{"n_kv_head": 8, "d_mlp": 1344, "norm_eps": 1e-06, "positions": "rope", "rope_base": 10000.0, "bias": "none", "tie_embeddings": false, "init_std_down": 0.0, "lr_mult_up": 0.657, "beta1": 0.9, "beta2": 0.99, "final_lr_fraction": 0.1, "train_tokens": 1605000000, "dataset": "wikipedia_en"}
MLP neurons of a small language model. Each row is named by its layer, matrix (gate and up: input weights) and neuron, and shows model dimensions 170-340. Each number is 128 + 24 x the weight over its row's rms, rounded and kept within 0 to 255. Numbers have three digits each. A neuron's up and down rows have the sign that makes its largest values positive.
A block is one neuron, or neurons of one layer that tend to fire together. After each block is what it responds to, as a language model described it from the Wikipedia text at the highest values.

L18.gate106:094122149073104105095169147082121159114136131176183118139109136110084094125124156076089138099096139085141110100106144152086154113120134123152089097129159161127134078133111155110132144120147132091112120139135118140120116128138129114132149145144164151087143115127130107127103095113132142087141160159106141156130135130163119140088157115128147139098128129097149145136133152130082144108061166141137133125180151138139142183140126125090119131150151132101123191125111099122120100147141137086121154153128153128110187085142
L18.up106:157084158117089121147155092116163123142093089104116154128125116116086109108102138148149114111134115154115118134129122135180082151144150092124141097112162130164152138127064134158139141065151126087127085133115163113131163121092121166116142138108131158143176106105183138140112140119158138131133166139110129140127111197093114174129095107128106120125140142139162111121168095166093160147120128136097180113176111114095135162074162126154152103120144138150107131127143123141112104150120098113098132126130121099113131124147
L18.gate462:140159120125119141134132125111153117132110142132143092167119119104098151103126155181119111154097107141088142158092159129129084118127130102131101134148121117131128131099103092141138120070121150127142175122135114157095117132116166117088116145116121165116139124135123050188145115155113112135172151121121082173137156121134154153175106108167138185167082105145109145151136113159137115131145140169160134155140117164152136106103148123126148083150175133133154096150114150125153162139130133117119112108117140127141166137114
L18.up462:142149147154112094141146088121193128158128113105133108145129101122161123119180100158121154137132114139145044105112148111114130112157115136094128139105096189123147129106132083118160156179116117117186132115148162107119171130124133110091122138107127106109121168137138149132083089158152123146135137149096158104104108134126153098125131113159141118142121128123113091114095137110104146122082089165140151123147118117098111155107122141159155092097118071124148162087178116146082122151100141130133152148172105158117086091145
L18.gate638:154156152138117102101105128135166157106182118121141127110152177086117121138163158133113145132088119142160154103088096119151131117087113113110133115117140133096153149082162153156140131136111143076103109128085111153103133130121129151141134130144106141138125127171145112089145124166103116100120136126121115086140149140100184151113137080151104140122151159090146120127141134146145122144120138131127170123146120144112169104104102141072140117133126115147058077125121060144100106156156124123104177154120118120146113101143
L18.up638:082136109127136153136174157148120106101120185117161139126100146147133098144132125184107182120165123181133104134108167078109148112153127150103158132164152137094111126136108135126154128132116109136161119123094175123092161121154139095111111112103132117127149160093135119100159104149088105127157096128118106118121134137142140136164126118116126126125108146112144131126106113149156140126132124108141107147102088167094143109121132144158102119129135126117138145094116110155127127118116132119130100123165163125107118123119
L18.gate1310:115102144123124139145144100071155140116117130136129139126141091131121110125182130116141104099115082117112096083094108107149146105122153116100155152143089163154128126145123113076131143135165135133139135157107185148141093146121137105108103113150140126102136108107123166091124143147098113184150148088111157148142144162124182104134122092164126079136081118161160101148134111143116059141108125092137149116122133123138140137164141094096111172089169137142107136140141100096152154129123084129120114128094113113143132139161
L18.up1310:117136151137126131144104106083148132127138094100100103100136143131135101116143124128107084122113148159152148084155082135098150118146143114109104155145134103079129123142138124140111141114103160127115095137154136096136122132085127083151113120155133140081101102121109160080075115181096164137120147170144117120095171170138131143099176118112145107142093109115137155117132112121128148169103162113134132129121121117167108109140114126172151115140099148121132158109106121116169114151116094129120129162099086107075135121153
Description: Year tokens opening a row in pipe tables or list lines, such as season, census or Olympics rows (| 1990, | 2016-17, - 1990:).

L10.gate682:102110139116128107136100071099135115117087102139145128144150133154147150126133164114100161176140104140156145135089127130111093130140139111152122150119125142145139149136144108089085159077104136144151152112144163135114128149163161132126127140121143120106170163146115067127105153160123133123166110124067074129143089143173171151133156132129096150223112121105126139136183127150095149126119135129150132115153129144123129134152124126125103169100089137107145164142102135149153193135139114095139153117116098114161081085113
L10.up682:129153077140132146108082149092111100081114126127140133146130083115106141097109132140097143175149168160116145145120109148148052137121135123145153156124150088107130148129178113107124126106115167153103149108116143130102144113129142203135120130082183116123166097165114083155145142142136145111110131125107155128143135106094159101088127105131132081158162109119139124110104150130119113143148155069163127174125170122075104125095131144151130119138087131110096058141169167106076127118128146117116150099123152118147105094112
L10.gate720:127151104135114101123106136106155117128150086137109181151116137115132168067081120113117166185114081133101118098093168128145151130125091155125131137161158123129112166165151127086127098086175134136108136111129126094122123126168159119156132086094119130150123189159112110152145110159110168112146112124116119161148075172144112150104116149100117169180136144105148144130120091182163120125153151127112102129111120175091129154119162148124116171137154116144080150110142101118168115136134145138123090130143104120161159114110
L10.up720:112155132149121150139130185093132124140110123164149105177091161110136162164168149155099144106074145091106129091103096140115161109115124172099100130082153128132113113152132092090126132103131118109133117082159094102125118118122142167136095095140185096137149149158182159177130129106135103140081167094136082154149127097129114124097107119121120127153125133133139162151137110115119112121177119153136107139162103171114135120145142107111160124096151138116141102160137089092148134118120129108140135103109120108170140112165
L10.gate733:148122140111112114128103124117124163099098142151161084142146164126097136116119108089131136125159089102121112114145161145154121129130123114134095166121125075099107114141155097120098119100134054112113146092142085185112146105154128085140105074110144129122108114138159149152159161078147142132118169131119129103114162151098124132120125141086124111082149109101120108140165104117138169096108124064124150110141157121115157160130129115097094151131152079127093115111176118146130149152131141133103104081146104095131135128087
L10.up733:127142160155131158138155101127107117130127121140125132143147154142128117128142110126111086144129132121144138125071098105091118170121127123091131126146127099124185158117107160080131129153166136108167152054112152100125147146169138110148123146107110107104174121100160105133135116140118114122121120154103115124121142105126119156106112108145162151149116092135126162124108110130077132128135157150111127101144139152202162173131072124137141113113142118148145114139127146138093144138141106111131125128077208144138131076082
L10.gate807:105086122135129111118179160111126101129139095169150108127139143143129121088117168136147149121091109121110138118132144129124146146145155112104138128154156165153116140079085087135145126127168104084191135099157126143118140100129124108142122119134131165136066129124140106142151094134147101139097155143116115102178134125118135170118120110120116110130138146106183142117142092121120180109122152159119157124105137121163137121119122130119171149132134126158157158153134107113120148093110118139107116110144123083150159142094
L10.up807:131101144180123180155097133104160124120138130171119122129134136094136139134129138173145102177128127175133075113120191145128128152147107172066132143140151128163076135170144126102148132134106130130130116116124133109134157118118131086139158100096123118118116116148164098136130078137101114132137126131123144149101104124147150140127111148125138122184125145154153153127130112127159155111105139123126087141145146178062131110061113085119135125134127104123108112145173145141113123147127112117165100119114108147164138108172
Description: Opening three-digit chunk of a split number, mostly a year's first digits (199, 195, 201) after in or a table pipe.

L11.gate78:156198099141132128097106172147121146102115122115154171157104099081083149120110121145123127091192114094081151085119143143096175142118162152149101103157128104129112100125128128103107087119117162115120169110123100134100174142137149112109132136140079152112124121145133128132136116124167132132131091115103143126127146075154132167151132130185100109110155108133126096177165111147158116128130148130144135102174165118147144117156141141137127142153122139133138096139144139172177143192128133171169080155129155102113101123107
L11.up78:113167131122132134128103122147139188118138129103130144149115128092096129146147165127123090127093118117130141154106125099098147112133144149140097129127137137105130157117125142156137100117157118127104160123122116130094155147109113118128173112124113144123120142142105107094107127112119113156170131112148161101117165115121128120153142071128119128127137127179087106126135116170142147163131109164136128127055098162122119124136115128101109113115119097074166152116097135119142129126136108098143147174139137145106173097181
Description: Years that open a wiki table row right after a pipe, such as 1991 and 2022, plus inner fragments of longer words in prose, such as iv in trivia and n in remnants.

L10.gate28:078153136088097133152124098117103176105158135096122131171154109127147099142152159135128146133141107107120141133132115117157094116129143169142108159158160111135113129135121151158137114115134107156108094105159136093106152143144121096160154117099137123116137110082123116121112084160109144106179159124101115144158114145157170146143152113121132165110176155105177182134103111102171112107104154130141121129155138148094149123105121119111130084108120113124102123145114077130191121123129145174160129111107136141154128146112
L10.up28:103121142114110086149148144110126111132158139094127128105158114092151129151140143154165130148119135135098101116145086151132111118123113195084133140130142107111120138137112106156163093143116126192089162114169175119106153191120126105138156096112146102123124121121114108110130139117138131107122160145132139121150145101156145112132119113146132142190149164109120111126125129113180112095117126120122143126150125168099144116102100139122158090110095142101117125164133094135143127115134136129142099146117141179142132165132
L10.gate259:125163100120123125115096139132130083117152129140131116126093167109138089105123128081165109098103121131102116124173121166124166129144144129114131153174116120146148124137125139150110148131159118132091162158156142092122098169132134144115123148125112153140108105112149116112118176173136142181138138170132126115163150112135159125098086134104135091134148120099096125147179131100150106152112129126087063124145153133135154080095151114152132157126133154144096102107093132149116139129141116124123123108133102163115156147131
L10.up259:107142100102171105099077120070139144119161117147125149170094135121103118135129157140129143144124106137104120118153119133111155110093125140103147136141116155135137124121119117178124118151141104156071137135110136162130115135166124147119127130116117140162122127131104116151122162167112151142136120144108165122119142100104166101133105070162105113137147126066143126128127110085146080139102149111105096195145120128173130167150138123171132113122155117084046171089092110134084137151188130133119134153131108104091124129161
L10.gate679:116173150121160122106098133127138111151106148132118158130087117089108155132076116112136094126123171121142164149162102110158134108102131154122162139096134172112129139143155114137119107116135124105089128137126154118092082155127098126148114166144129161145123134083130092144161113165142118140126120122147174138120151137105098115107065093112121091128114129145122128113123177151154121170162135124158137092158144105111131089093165146195142060108106131087106149148121099148114164125114129133122106160058161119143127138088
L10.up679:117115121146092144077122123147122134143116138121075154148157166134162110109156137096125129131086144143112151127148124122113122145105127096113160123127174124099123127115103131137157153169125113100144140150157067134133123141132123171111094116130100133154101123151114108113128171149129160127111158172138138137068121142100143136108158151096122129108120143121089128129131118109092168127130117178110113131134066141077161153142144111116127150094138113148132150167120148150150109147151135160097107108127142104133123128147
L10.gate766:111102134157116113107129170139131171089132133120103109154128158136087097126127097096154085090113139133140164128110141127136099097139146165185123164160156143115124124078155133152105110123143124127113126147120109150104137139157139165122134150159151112140088121128149095112142103097093126161102162145121147119118141122118160122138120112110150161149168114162115143115130094146119114138139112147064164087095163095119127127109133127139109116053134096158119145095143141134121134140147107164123123137121134154105112151120
L10.up766:111101164112084094129115089136140090149140121152134118140190105148124090123088185185115141136107094152130124183112147097125087084119078128140165073104137095120144167132118123106104148139116107137121105130115139111141116153126132146107157095140114120142147166030128148144154089135116123113137146159101118106065145126107136087155125098122099150094102178153132123148136136114129109121120131109134131129104113130156117131135147112129145138113150138120107125174125158139094163130126140108137118122116138161100150137142
Description: Years opening a new row in a wiki table, such as 2010 or 1920 after a pipe; more weakly, sentence-initial words like there, During, Before.

L18.gate340:119129139139163135113175117141128115129121139127163163151127055120132105155136166150094143082141139145142085160110157138100139083116093152116113152112121143155143116212152122151151089053171114166128087161108150175144144125162145104130123086118156130172137120152120094158115125098097130130134072117114109158145132137137147153130081091095109134099113128116121125117113150164090135117120083132075145115103138143115150152108109127102106114136106159111135131139131139107121094110130128101117148127121138113114106092127
L18.up340:119117102132163149153121112103115131098132183141157112138127126150130129115077162134101163132099106138146133121080157123144142121150091116103105114087133118176167127135176121109104145091085123130161144136144088137124123114135152116147146159090158103134125097144160119093110125122135126129131133141109144162147099114159157096144127115164116168103127122109102150139128160104109132145100137158061116127087109104107123091172136150149160119131154114121137139192158150164089117125130111133143153134129141067101104176147
L18.gate419:168108142150181130130109146100151136118164159109142142107088165119156145140140114134140120136114132101144113097147143128123149128112144117189117137134147117102162110145109133126148108145127123137116185115109160117109115119130156131134173128116189104073111119155162085055153065121083152114192117126158131115107158110091132149124130152099071122159112165152153124129107150134094160131155109119104170089133119159131155158120155148112110183139136095080112096131138122156116100114158216165110130094122160197122140128171
L18.up419:131172135151152152157177158173126147130146139136149080118106154131092102147126110162135123100132098121126116132128130125155160079131134089136102130145132099128111121131135139153134100098104126189144193144126128169132134145130127094083126129162115152109113099146161125134154098115093192140182143141152106129158155165112159112145147139112159121149083137120109130088131137118119114155126114149086137095114064121143160136138140104140156107133118113132111138132173079131155090124154107126125118104148134157127179152148
L18.gate801:121119120106134118151136137079123126099095179154160124128154098089101091138158103140099106154154115122176120127141160140124143159153157123138103152080137123113104109151110141124171163140102111148128142148102148158146131157109161157119145159159129162162135128142148100106120141146114101150144132102119101104129132138152148113124109156137100093097127113073164150109136159117123122119130152179101117135133098114104128149079104112115110116047122135098116090115105116133172122118150136149124134137076102111133152129078
L18.up801:137120173101146142143112119143136130117102165109146123130140124147136123176130089145139163098096145131131179115124136094116118086152147170150121165131126126120104126107158100146132135134113150137138156141143138167128113119130101152079165143138142098118107097106145139092098143147146179143110136092085101148123125181125088139127135112123176126159147124151168105135173111119107121086130107160134126111128137140139081124149128124144121196155136090140133072146142107161131133161117145105140125093137141077115099157164
L18.gate1220:107126124114174145133150127160126116124112125198151142141068123170096092136122168149086108123115124111136110148167164137133121135155071150112097101108116120144099119118100108136148168104147143104146162127108162103155143149173118090096140126122171126122140133150120113115117071086121135092147117110176097101136150116110152077131091156123101167137097089113100103107103110135076114152092117168123134134082125072132093133132113132093086131151121132107142125112156061140150162112117147117144164123107129139159121125120
L18.up1220:197105121153141113116148136116132156123152109113128140139144119135158111127105119160087151118134147155128124117127143147139097087124118144110152156151150206150150171153109155132105083153122118136076146155145165159162095149169150109134144124132116157141154074105144156146109111123131125095139122066085124151142121144120133113068138104119139137102171099133144091126166139116131159153123125116137132108151167161137163135164116123105071092106166153079150117158176169177117113126143142137097148140108126103115108115129
Description: Mostly pipe separators in sports score tables (| 0 |), plus prepositions before a coming name (won by, in his, at) and mid-word pieces (Cam-er-oon).

L18.gate556:100119164113095154140153105138126174094142134136148111128113124133108102106122127090137127085155137117120087115138115110109105146104142095170149144132135098093101142157146127103139124114112136095128128139133123153143150112126140114137123131128131165146113150184141110147127120166149177070161147147111150108155142118132107129138089125137173118106121180116107167123107106085125105158108135149114100093138174123149132136160109124105109124123142100115067132177122099122129088113129175162087077080107134150146118174103
L18.up556:142179097128123082124109114105135139114085148135137109116080113150108109137147113123129137123152118117159122113147090135136106166122152103128113104084096113132114139136108168153139115118065177152138083091148142094094098146156114107145179167143083133170107144120126141111123136124109181149122097205135175160157157110059109159167143111168153113141150129130134083164079122130113112113107112159141136134127133166148144104163127123124122116114135151124121153161115106158133113143122116140135125115124136147141174115139
L18.gate613:151118137093139167122127092144162144128129162125102134159101158130120138077093134184154105119131119098135154130092097103152090118097146161151148131123112112142158115137106112116121097137096113089144143142121137092108100148074152113137117102096195145124126141120136162143118107143091151099130150135099135097114157175137100109115096140190126113118119076107138155140120118132110099100145059134163108151073127089107125092152130130106112117103113137164153136143190107158094114101137120079142141159123153091117096133112
L18.up613:126138155090147117129131101109160139137131155173110139114132126123168126128150117073167147110125124123140080117127107102138108100155168097140150152121125116123145111112145107139140128092157081127125156119111113147120095164113169145151137155163104130115131173150105139138096145145163153096087124125113142150181156139154111138142118132118123150146166113128150169183108131126121137113118097108187102113115098122151153103151120179137150119173103137074138081120096111170154116137137148121185169147110171162118143113150
L18.gate848:175155130084126144113140140130172143145114101106131122146087126133100121120131148139102143108138154149146125161165182139145121193080161143161121136106101117117137128121099121060125168155146142135160108155138160127169125138071155140142138102124085092142116185104154101092140137133098120141114091141105133063152174129166129133093090142154133136119145090134122111101126139143159095117140121162135163139110126149136109105173142129135126132115122135108126137150157160109142110138186138152130150136123174114114102136124
L18.up848:167140143159129115119112128099115149143124159127138161170113122114188118125080136113106169075129172165153103150106158109169111084124122095114155113101098136115116100117130126088149140136153122131144082094114122100134162137139126089096110107124162112103105114156081151104146127153099117161101105122164105147115112119114113162108129173102134156114114171110130162069097067137104129168110086114138107131125142165151156112152149149091144121145113099112119140146087130109170179077120134097148151095140110182133148132147
L18.gate1263:125123131150113128116121121106150120145135103194130118149168122101130140105084169141118145144116120121148136111136204114135104108124100106154113127127155124087130149108125106109135104098200131087139120100081154183146116142104121109129133120080127125154128133131148076143125101122157109154105099128108190093117157128131158123172128159137140069076139142122111108131093158150086098155094122148132146149082152159146136162134124135122122143107129146160070132091131116109148077133139129147153137107132124160128183108117
L18.up1263:122134129126123151114094094116121078107121125155100162158112082148130139108156116128109138098109124122142168139156122118178056122122086128176076128147119158113104109159106131087097117154129086106116131135171112181132112195145126144137141130163106133119158114121101135103074120101115118155152138090113173118111130168107144118111113148149113087118126121108094128142142129122129125126102108134175132162135129119095139136134139145137105115122116152135148127162083129122115113164167125143128114177163114143139135135095
Description: Prepositions like at, by, in, on that open a new clause or time phrase after and, a comma or which (and at the time, by 1977); also paragraph-ending newlines.

L10.gate140:138134106153139124173100118119186116102134125127127134118147147098146129136101138106147100121094128158113142119120115142172109148140085169187106153142121135103134135078125121073095113150109128156106133120094136131076125100133123119135175104131140166148159145095182138080123130150175120073106104139123153143134119156121147126127115161158129143156137112172130116104108110138129145121104123128167103148128158157137140162111147149171096133105178174132146139135118165147118151140129127130120095133113153150148112115106
L10.up140:153150170112099093122076089132154100119103121127107120136123092156127135128114098091114121085126125127125116104152112111095086110130125116152138095120083157190184160116167146158124101142120132146154135101103143167123123160161151129101196120142106147124103147127143105064074137185148109132102122125132120117104136137135145143156147112156137107140115109114191100192125137134114117097159090098109185112087121116159122112144145119153147111091146121108138125141130155107113092143143118121129133141206103119138158144109
L10.gate697:136081134132090113160132111161163136116121122124139138087166148172137107089162095149123129133118078141151107148114094159092148155116149114173167138152095059128141145143118123160109118136139152091133127121130146152117149105155144149136123157123105154139141128126109098121109119091123147124161162136131101129108156112098126092163119154133103144098122139122147122097085148152130075127169071113145114122138083144157140087156130092119103150139119164122117132138165156144115122097123118140144117139111105128116137122139
L10.up697:110137120146143126151124134127154111170116098144136100136123131135164148104157102138099122103115115133154094135138119169137113130170166150153141163137106103166145131137095091072116104130136147135135089125065146092096091137106149145088099125131138157141091097111147137141128161158146125174085134132150157161122109128151158096138131137129145126218044120157135126092152170137132122158152163077095110115123110147132126118089157093136050105122155119100118121138150189134129168136087151153180144206122147083142183149138
L10.gate975:106177154126137107136111147128109094105130150152120137139135150123146114101146163130128115149135117110149121145141157116132140172109123163162127134120097191159115114119127141187133143157120097123123125155090105124169116147156130096157141094130131112131121134126107151136138124139131149137125135118128148116085098153107113090136154136151155134116107135096162115087104124095151119144152097134130141128160127140130172146149090139138115109144155141162103173150093161116128118134109092119130111113112114102091135109149
L10.up975:197101148154118157137152119137147146152129107146130144112060115136121146122149154097125122090145123164132089167104093128126140166126151112157153123112127120134132126136123125121152158160099170136122093138130153155133145089164096130119153146136128116133141100106165098090096134137143150101131131153143126155092061130131126115111124110154100144101107151164125137143157169177079138137125182054083119100140105132135104149093107120109124129112181119110108119147155091166137116127153140097142117122119150114163120138088
L10.gate1154:092078158155141110116133112144146095120116140151086157118143086127136090133110180128158090079085140131129111122120101095116155119103147093141137139167116173165166193165121159193136105100149095141115102134134122148104110132136075183133090138152153119115118126069119160158109123105120092128116173166103144080086109121110140123109105121127144153124146142127149107112146110083138111149168048115131160094120164104172136106168136100156144148076143116130136141132118117121118160161161130126146143149125097147084151145097
L10.up1154:087143134132146122120083147139152077110132100121057126139105143128156117133126095131128125141125138184129135122123130129143111088114109108110184129133090111168176128153163116149135126215121129117121111144141110091131151118136094122145132170122091147116121125157129136125141134093135138133053110128123112102122105159135116107143175160098204137155125108123152156142100113113083113153184113099146152133148159113171114096113137116102108114118122140082126101123113121125126131113126131090123113126124066162127114130171
Description: Words such as this, that, both or which right after a sentence-initial preposition (On that day, In this book, During this); weaker on mid-word name fragments.

L11.gate299:088101160126144140118147110115109078112154116143143174126115093071119137100139159130135174158124139123146134100159132090159130124123113171127156139125144133131140176135154111101146113137126085152156150104146148160149150115173136126138089202100131170119129197133126129122155135169178150137143112127123103138175099134072167110129123151174123091158116149135157138141156148165106131124109127136097143115112134135148155133108122094152148138113129089117107094131124092112144120139124146168101112118098162153145123158125
L11.up299:069154130122128156202151138134154134155128177135146166145173139126159145104125127121127124155105118130088192146117130118145121081160154120144138145116138109116086118132148106088165121120128106114115123129149146110166130148131153142117116111116144118101126112115164109142138161121118170105146119119125091151133137140121186152115124145102155160121153119115103146147134091081137159165073131135123141092153142134100125143086133108136127138131116138143124114139126134156161112153164124126083159101094140193156154133124
Description: Mainly "according" when it cites a source, and he or she opening a clause in biographies; also census "male" and mid-word pieces like og.

L18.gate210:139106124128103119150150122096136102105127112124097140148097139135134159125123155157153134111132080153129109146086111151143115094128149114122160152087104083154140139116100142121162112127107122106165130143140150123106169133139133125153128087129161134176129121133139127102164147170152119126090109167129146151161141130098133135117130112139160088084079125125115115179166114150121117079136174129120167099121085075099138134161130136155130159104150113138149164172131158119119131144150148144175138172150123145115126138135
L18.up210:146111133135150127143173142135173118125105134161162182065105132116147123109091113111106101131141119139139102122116102110193172121114141128159184127148124165114147160094139138111139144153143173081108165133151123112138091114104113109125128139131128143110124089152141173096134103166139140149106110110116153184200133148122130095152102105128139141127171142131100149158146111177174161148124110090167143117112070142163158166127184121134117160189134119146141144126117100108141122080124125135139172135141101159116155144148
L18.gate411:147134095122125185136154092127145122124137089112140106116147084145121156159139111135106121147126148103152164148109122164107113147103154114173073136142127123154165126098089098118171068116123135145149155119137159113147160144135138153139107120098139165139133093085166127130187134137144118143118148144097127106120122116150129115131116098121061114098141151134151148131121134125139173148129119075123101125169086147110156162129091135102153133092119125145153120112085088166107134117173121106141169136117113130104123125191
L18.up411:136118127153115110110124077102108119111127139180126137111126131115145137147124172132143159146064172109164152146064109123128154119143081112142146103114122164105139126137077085137150153082137141105114122124134171117113112121108132126156100132119104131125117163099127137115110139166125120168132126160123105151109117100118119120130119070129117123102176167148117163132132121148159125127108162136132102121141167162163139160107123110168164111085121124074103127131139129115107098085116132113127181116126175148153144143100
L18.gate1078:119109133089134170160155131128166145109140125159139087171146116153165104132111150081118102142089088095112127180100113085125092109094118098177103089108144128111104148133111102129099132101121117085126120141135079122169111152102108154126116162129134143122104105120118104132159156115153127132138154129096155084141163143096141155160104134160092121114144107149116126111125088131134110123143126085133136083155133108090164104140180125168158104094126095112058118128110109117115150129153123189085136172138141124146113103099
L18.up1078:128146163068107130127136133122101107130130108116057137137130119122084144160145117153135119164143113122149138133093137100104085158079117134165116117117146118073128136131087123195146140128113153103129120125159135150119138211123136148106125157123141091088130158099095108121139095114131117160120099117100131132134169112171160100139130163119122132112160160103093174148124108133167145116138120117075129109165132164136105148150124137153102137179127111145112155131129115089113112153158160159148138135141116160142197156135
L18.gate1103:097143139143098158176134110117152132123093135120160123141127113150138116095145103127108088137157172113126106116075114137149112099115114082122151117099178098090159129181104085118139108113165102072088112143158116138158118124132150119127149109124144109153158136108160111109124110111150119144136139187095129095128136111148163116174098146123167124128133140105149101136074110137100119131143113130091196152133143102120137077102104110083133120069115137100129102144150097128081134120154127145112144136137145143091129110149
L18.up1103:071120160141108123150133118156098127133121154149145133143103118087096094135124141115135070116166124144158165130108123165108093134133132150098123154140122097124145143129076146119105111144120096132100150181140057106141120132122109131157145097129135138099161094164119117145115106138131145141148114119160110118130101114139142115131113140165149137175137108136083145114136142093110146130163127122109142158159181205127111096027141141130199109138125129146100145092076125138130121158165176108149109152137130135148166096134
Description: Tokens that finish a fixed phrase or word in templated text: census "made up of", stat-table "Passing yards", "4 points", mid-word pieces like "Relig".